Weights of a small GPT-style language model, trained from scratch on English Wikipedia.
Architecture: LayerNorm before each block, rotary positions, untied embeddings, normalized queries and keys, attention and MLP in parallel.
MLP neurons of a small language model. Each row is named by its layer, matrix (down: output weights) and neuron, and shows model dimensions 272-335. Each number is 200 + 40 x the weight over its row's rms, rounded and kept within 0 to 999.
After each neuron's rows, "fires before" lists the tokens most often just after its 100 highest values on Wikipedia text that the model never trained on. A number after a token or word is its count.

L5.down1173,202,187,236,144,238,171,172,238,201,208,205,173,167,235,270,235,188,178,189,210,239,136,185,207,280,212,224,215,172,230,244,230,161,175,193,277,150,234,227,182,206,159,138,256,186,186,137,246,144,143,184,249,193,250,162,262,230,220,227,209,186,241,210,259
fires before: " |" 40, " place" 6, ";" 4, ")" 4, "." 4

L5.down1427,252,214,254,256,243,216,182,279,279,246,259,208,148,223,197,226,197,153,176,256,160,131,238,307,199,179,235,185,215,161,201,262,214,187,234,170,102,226,199,102,241,158,163,239,201,222,180,225,183,212,223,235,216,129,191,161,212,139,174,228,243,171,148,262
fires before: " the" 37, " a" 14, " its" 4

L5.down182,260,187,259,156,221,184,245,194,137,102,217,168,183,238,125,236,163,178,117,133,249,139,201,255,210,168,234,220,204,166,261,196,165,212,234,238,225,233,222,134,199,156,217,223,259,170,155,254,255,174,210,146,186,122,217,224,184,192,244,210,109,178,202,249
fires before: " the" 35, " a" 9, " his" 8

L5.down1403,218,257,149,156,179,121,210,203,138,249,246,207,223,219,232,204,241,217,199,196,148,199,193,231,165,277,215,217,187,173,198,185,199,239,170,175,251,192,182,149,133,214,228,173,222,248,179,232,200,227,197,209,197,149,244,248,202,280,223,194,213,217,252,230
fires before: " to" 26, " of" 18, "ed" 9, " in" 5, "ing" 4

L5.down1434,237,264,312,220,200,153,212,249,191,191,228,184,160,181,201,210,216,219,201,175,172,257,284,224,257,325,259,176,206,254,194,99,217,181,234,163,185,234,239,196,158,179,202,180,160,296,282,150,191,169,159,223,143,209,156,157,198,259,164,186,175,292,213,196
fires before: " |" 62, "," 6

L7.down1090,175,159,203,197,194,187,242,162,222,213,185,169,240,117,236,131,191,136,291,278,153,172,177,226,190,236,227,183,240,154,182,219,195,198,194,152,236,191,180,245,210,245,210,250,269,208,226,224,191,218,271,187,227,188,191,255,157,243,265,193,181,128,204,178
fires before: " |" 52, "|---|---|---|" 6, "|" 5, " Attendance" 4

L7.down1658,189,230,208,223,218,225,145,213,233,144,170,159,206,240,165,224,249,159,235,229,170,125,210,214,196,158,195,115,250,276,210,259,149,227,186,247,165,208,265,198,165,189,192,321,171,170,188,278,215,208,159,231,199,227,134,243,256,146,269,126,245,182,184,205
fires before: " |" 28, " place" 11, ";" 10, " century" 6

L7.down561,249,233,145,246,183,166,163,205,190,211,205,256,207,275,207,219,200,233,210,249,161,205,172,207,162,256,231,182,187,183,177,206,202,153,154,224,188,196,201,154,208,199,236,279,193,158,120,124,199,246,234,196,227,163,150,264,139,119,224,202,238,208,214,191
fires before: " |" 47, ":" 6

L5.down590,242,201,223,218,193,210,207,226,218,244,224,250,218,225,124,213,168,90,160,196,183,233,178,219,156,265,163,215,233,136,126,202,182,219,193,230,167,226,193,95,134,195,197,232,162,216,252,268,279,204,223,143,215,178,184,181,201,196,159,257,173,256,121,293
fires before: " the" 30, " a" 9, " his" 6, " its" 5

L5.down1020,164,190,221,193,210,163,168,204,202,192,207,172,194,246,196,175,131,171,217,224,167,193,228,193,204,204,175,158,211,206,222,242,229,141,235,256,166,208,212,192,269,198,191,180,197,199,293,183,262,184,192,222,179,209,213,149,205,241,222,151,171,239,160,173
fires before: " |" 36, "'" 17, ";" 15, "–" 8

L7.down544,180,196,181,225,179,145,210,216,140,243,270,180,194,196,134,200,118,161,234,159,178,175,161,204,176,154,195,242,209,217,162,221,295,201,196,220,163,148,187,254,212,184,141,237,205,190,197,179,291,233,246,183,245,171,249,269,189,145,267,195,205,157,161,195
fires before: "|" 20, "|---|" 13, "|---|---|---|" 10, "|---|---|" 7, "\n" 7, "---|---|---|---|" 5

L5.down1032,216,196,130,194,209,170,172,244,209,133,160,158,245,195,185,204,240,274,188,177,222,199,277,207,118,185,149,207,170,259,193,209,290,175,184,230,145,281,203,189,205,167,172,251,177,159,240,229,201,214,202,220,185,167,201,282,257,109,245,150,201,217,253,188
fires before: " |" 28, ";" 25, " Rai" 4

L5.down1168,169,264,212,212,196,175,172,152,131,184,215,214,243,206,172,191,181,185,220,176,173,225,202,155,276,242,246,164,139,235,166,168,168,213,183,167,194,206,204,220,183,219,179,225,247,258,93,208,180,204,223,218,201,173,246,95,187,227,239,209,175,203,171,193
fires before: "\n" 83, " |" 16

L15.down1402,311,204,206,145,114,249,196,222,210,126,238,262,201,175,208,258,209,201,209,218,174,192,122,146,176,211,208,194,226,184,180,215,334,187,230,218,184,204,182,217,154,207,224,188,242,196,224,169,152,273,251,218,166,165,243,157,175,191,234,259,217,169,187,132
fires before: "-" 49, " " 5, " after" 5

L5.down909,184,196,214,232,194,226,202,222,199,187,151,193,276,146,240,238,212,186,176,161,217,212,224,238,223,188,199,245,219,199,131,223,197,183,175,240,182,229,245,155,155,294,216,228,277,191,154,114,204,224,163,206,167,168,175,231,180,152,187,225,195,208,185,159
fires before: " |" 40, " 0" 8, " bronze" 5, "\n" 5, " a" 5, " 2" 5

L5.down1108,204,169,253,200,251,234,195,239,222,162,212,200,244,218,187,193,145,252,234,232,189,298,178,238,140,266,174,217,171,244,235,247,221,184,169,297,249,152,106,129,195,141,208,270,228,195,283,184,243,229,181,217,150,205,204,231,236,175,194,233,200,193,206,170
fires before: " |" 61, "," 10, "." 9, ";" 4

L7.down345,175,164,205,165,179,244,193,203,238,214,180,164,216,247,190,254,269,288,241,127,201,224,245,215,167,219,199,169,163,201,187,146,230,244,248,177,192,171,140,229,187,209,215,259,154,191,217,225,233,273,228,172,197,159,174,127,151,123,196,201,156,165,226,218
fires before: " |" 45, "\n" 20, " 0" 5

L5.down845,185,193,168,214,266,154,213,263,143,196,269,264,231,195,226,205,200,171,215,295,165,191,159,173,110,192,199,171,227,236,140,171,207,193,192,198,200,259,161,191,169,185,244,255,181,220,120,207,195,206,177,212,189,144,257,204,213,212,203,201,236,166,260,212
fires before: "-" 52, ":" 4

L7.down777,177,207,180,136,202,261,225,142,125,273,224,182,215,168,232,184,215,185,213,213,167,218,259,197,228,202,251,236,142,171,185,161,247,246,170,202,170,157,139,179,142,199,179,247,252,242,168,180,165,184,196,120,255,191,222,211,230,257,183,206,184,259,225,143
fires before: " |" 51, ":" 7, " of" 6, "ed" 5, " also" 4

L7.down1386,185,169,224,127,159,191,169,254,249,243,259,161,244,264,251,157,189,160,175,191,243,152,227,250,316,266,223,233,193,218,157,199,211,220,295,183,190,194,206,161,163,170,173,240,213,183,212,213,172,257,210,211,175,100,249,209,173,193,198,169,204,158,138,247
fires before: "\n" 30, " " 12, " Notes" 5, " Build" 4

L5.down1469,187,205,204,239,231,194,173,243,242,263,206,230,255,173,203,196,177,183,122,197,267,157,190,180,221,228,171,165,171,188,215,282,258,133,178,212,225,188,211,206,140,159,175,242,143,189,168,128,197,192,183,213,247,205,142,150,164,106,148,146,196,216,110,232
fires before: " |" 50, " the" 11, "\n" 7, " a" 5

L5.down410,275,237,252,176,233,196,175,174,182,205,239,177,201,203,212,219,172,179,224,261,149,240,229,257,154,276,201,204,187,224,201,180,216,136,185,215,204,207,172,200,156,158,249,239,192,190,295,165,203,141,197,170,154,239,243,170,260,229,209,210,213,265,179,153
fires before: " |" 80, " votes" 5

L15.down1253,219,226,185,199,190,257,244,224,189,248,196,153,231,173,151,187,175,187,212,242,198,195,170,178,184,164,107,163,206,199,214,249,233,214,193,266,224,217,168,256,235,123,272,117,193,193,176,216,226,211,175,154,144,158,215,179,263,184,257,221,256,190,209,152
fires before: " that" 42, " to" 8, "," 8, " the" 4, ":" 4

L15.down587,179,253,201,169,164,213,228,218,208,270,174,202,193,137,182,177,189,164,142,196,193,164,120,217,232,133,211,232,160,165,248,219,165,202,197,248,201,198,172,266,254,195,185,189,215,315,220,208,189,261,215,195,140,191,275,279,213,155,231,180,243,225,194,195
fires before: " that" 42, " to" 11, "," 8, " \"" 6, " the" 4, ":" 4

L7.down1718,130,232,217,234,200,196,224,188,156,222,221,172,167,146,251,206,190,232,180,262,211,166,231,189,149,185,287,293,150,179,133,230,204,203,182,184,259,197,162,297,244,198,229,168,253,244,166,156,276,223,241,231,323,212,205,159,155,163,163,230,131,238,206,195
fires before: " |" 44, "|" 8, ";" 6, "|---|" 4

L7.down1443,200,207,180,206,151,210,274,162,208,180,240,221,178,161,192,225,164,203,147,138,151,180,130,184,218,229,199,215,248,230,195,211,248,173,205,193,256,195,221,197,209,263,211,170,184,258,229,223,155,172,218,160,218,139,175,209,121,88,226,242,231,178,202,178
fires before: " |" 45, "\n" 21, " " 13

L5.down754,214,226,181,191,173,232,254,138,219,180,220,267,223,156,285,188,255,207,271,214,206,185,193,194,201,196,195,312,196,163,290,203,242,187,265,184,227,200,239,233,227,182,255,175,304,243,253,179,221,174,195,248,240,219,223,240,228,166,247,217,185,230,213,163
fires before: " |" 61, "s" 6, " details" 5, ";" 4

L5.down1736,146,216,144,183,196,182,197,219,189,233,139,181,172,174,259,221,106,331,127,210,230,162,203,172,205,138,227,220,226,204,130,261,238,157,203,230,254,240,161,213,205,194,240,174,241,224,105,219,183,180,223,125,171,196,226,219,156,123,190,240,211,181,208,233
fires before: " |" 50, "\n" 9, "|" 8

L15.down1133,207,183,206,226,164,202,257,152,172,191,189,172,197,218,271,148,181,188,172,225,244,149,232,189,222,311,225,122,244,170,180,130,229,249,121,207,162,211,164,170,175,213,172,187,242,127,175,192,162,247,200,252,193,246,173,237,161,215,206,192,159,203,148,163
fires before: "|" 80, " |" 8, "\n" 5

L7.down1755,156,173,268,154,124,324,232,180,170,237,161,169,254,228,150,197,222,259,193,163,164,203,243,201,225,227,201,195,220,237,167,205,198,224,257,218,184,227,181,213,223,215,190,283,194,206,195,286,151,238,235,209,169,126,217,199,191,187,156,211,151,198,209,214
fires before: "\n" 52, " |" 16

L7.down1541,193,222,216,202,138,220,215,202,216,150,251,172,231,177,210,132,193,193,183,186,246,168,145,229,287,245,256,250,216,266,258,170,252,139,224,203,213,147,230,252,180,139,171,172,158,219,203,176,191,240,182,183,219,206,168,259,167,248,224,181,220,213,179,271
fires before: "\n" 71

L15.down677,198,306,249,237,275,315,179,237,259,219,239,208,178,203,279,125,196,264,203,151,206,150,188,226,207,177,170,131,188,211,167,204,193,197,214,239,197,235,178,223,207,273,253,239,147,135,263,183,219,266,225,231,202,197,208,162,124,139,195,209,173,206,192,157
fires before: " |" 36, ":" 10, " and" 8, "," 7, "\n" 4

L15.down80,140,274,232,280,245,247,157,238,267,190,211,169,201,232,165,140,139,167,164,224,199,192,165,163,244,219,232,182,219,248,188,164,282,238,232,220,252,189,232,212,124,235,164,246,198,218,226,129,148,188,173,244,223,152,195,167,228,199,162,241,115,142,173,159
fires before: "\n" 80, " |" 7, "," 4

L5.down1114,157,214,228,194,183,219,176,169,132,156,174,260,208,208,151,175,169,260,233,160,248,176,187,177,227,213,190,246,160,240,202,202,200,193,212,203,175,207,180,214,204,181,152,234,185,303,177,220,254,216,214,221,161,181,226,152,191,231,220,151,170,140,190,204
fires before: "\n" 68, " |" 16, "---|---|---|---|" 7

L5.down1688,243,161,302,190,158,193,207,146,173,257,184,185,242,261,157,146,172,207,197,194,185,156,182,203,244,206,277,199,221,221,214,190,239,233,230,127,224,156,211,210,175,151,206,207,177,195,215,227,171,209,171,210,189,111,239,178,174,172,121,198,227,322,175,206
fires before: "\n" 62, " the" 7, " United" 4

L7.down1195,190,192,193,158,220,230,206,160,158,200,193,145,252,195,153,224,200,274,215,221,228,176,170,181,216,191,203,220,225,246,178,220,146,274,201,198,218,263,183,208,224,194,175,224,259,206,192,221,177,229,280,219,160,200,202,52,147,200,209,202,134,179,123,194
fires before: "\n" 81, " |" 16

L5.down1180,228,184,267,211,214,240,235,233,230,209,190,233,251,192,185,148,185,248,187,278,183,243,259,213,263,226,225,177,214,244,209,204,112,177,202,168,160,196,170,269,202,131,166,210,255,146,200,257,223,200,194,234,148,106,244,250,159,241,208,180,201,263,220,206
fires before: " |" 31, "\n" 9, ")" 7, " ==" 6, " (" 6, "==" 4

L5.down1524,275,164,229,203,237,208,166,243,152,215,188,192,211,176,228,204,191,217,262,144,276,130,155,223,190,258,154,270,231,214,195,202,228,203,189,155,92,270,186,196,179,194,241,250,227,187,200,153,224,215,137,202,191,217,149,168,184,189,217,200,156,189,181,128
fires before: " |" 29, "\n" 22, "." 9, "==" 5, " ==" 4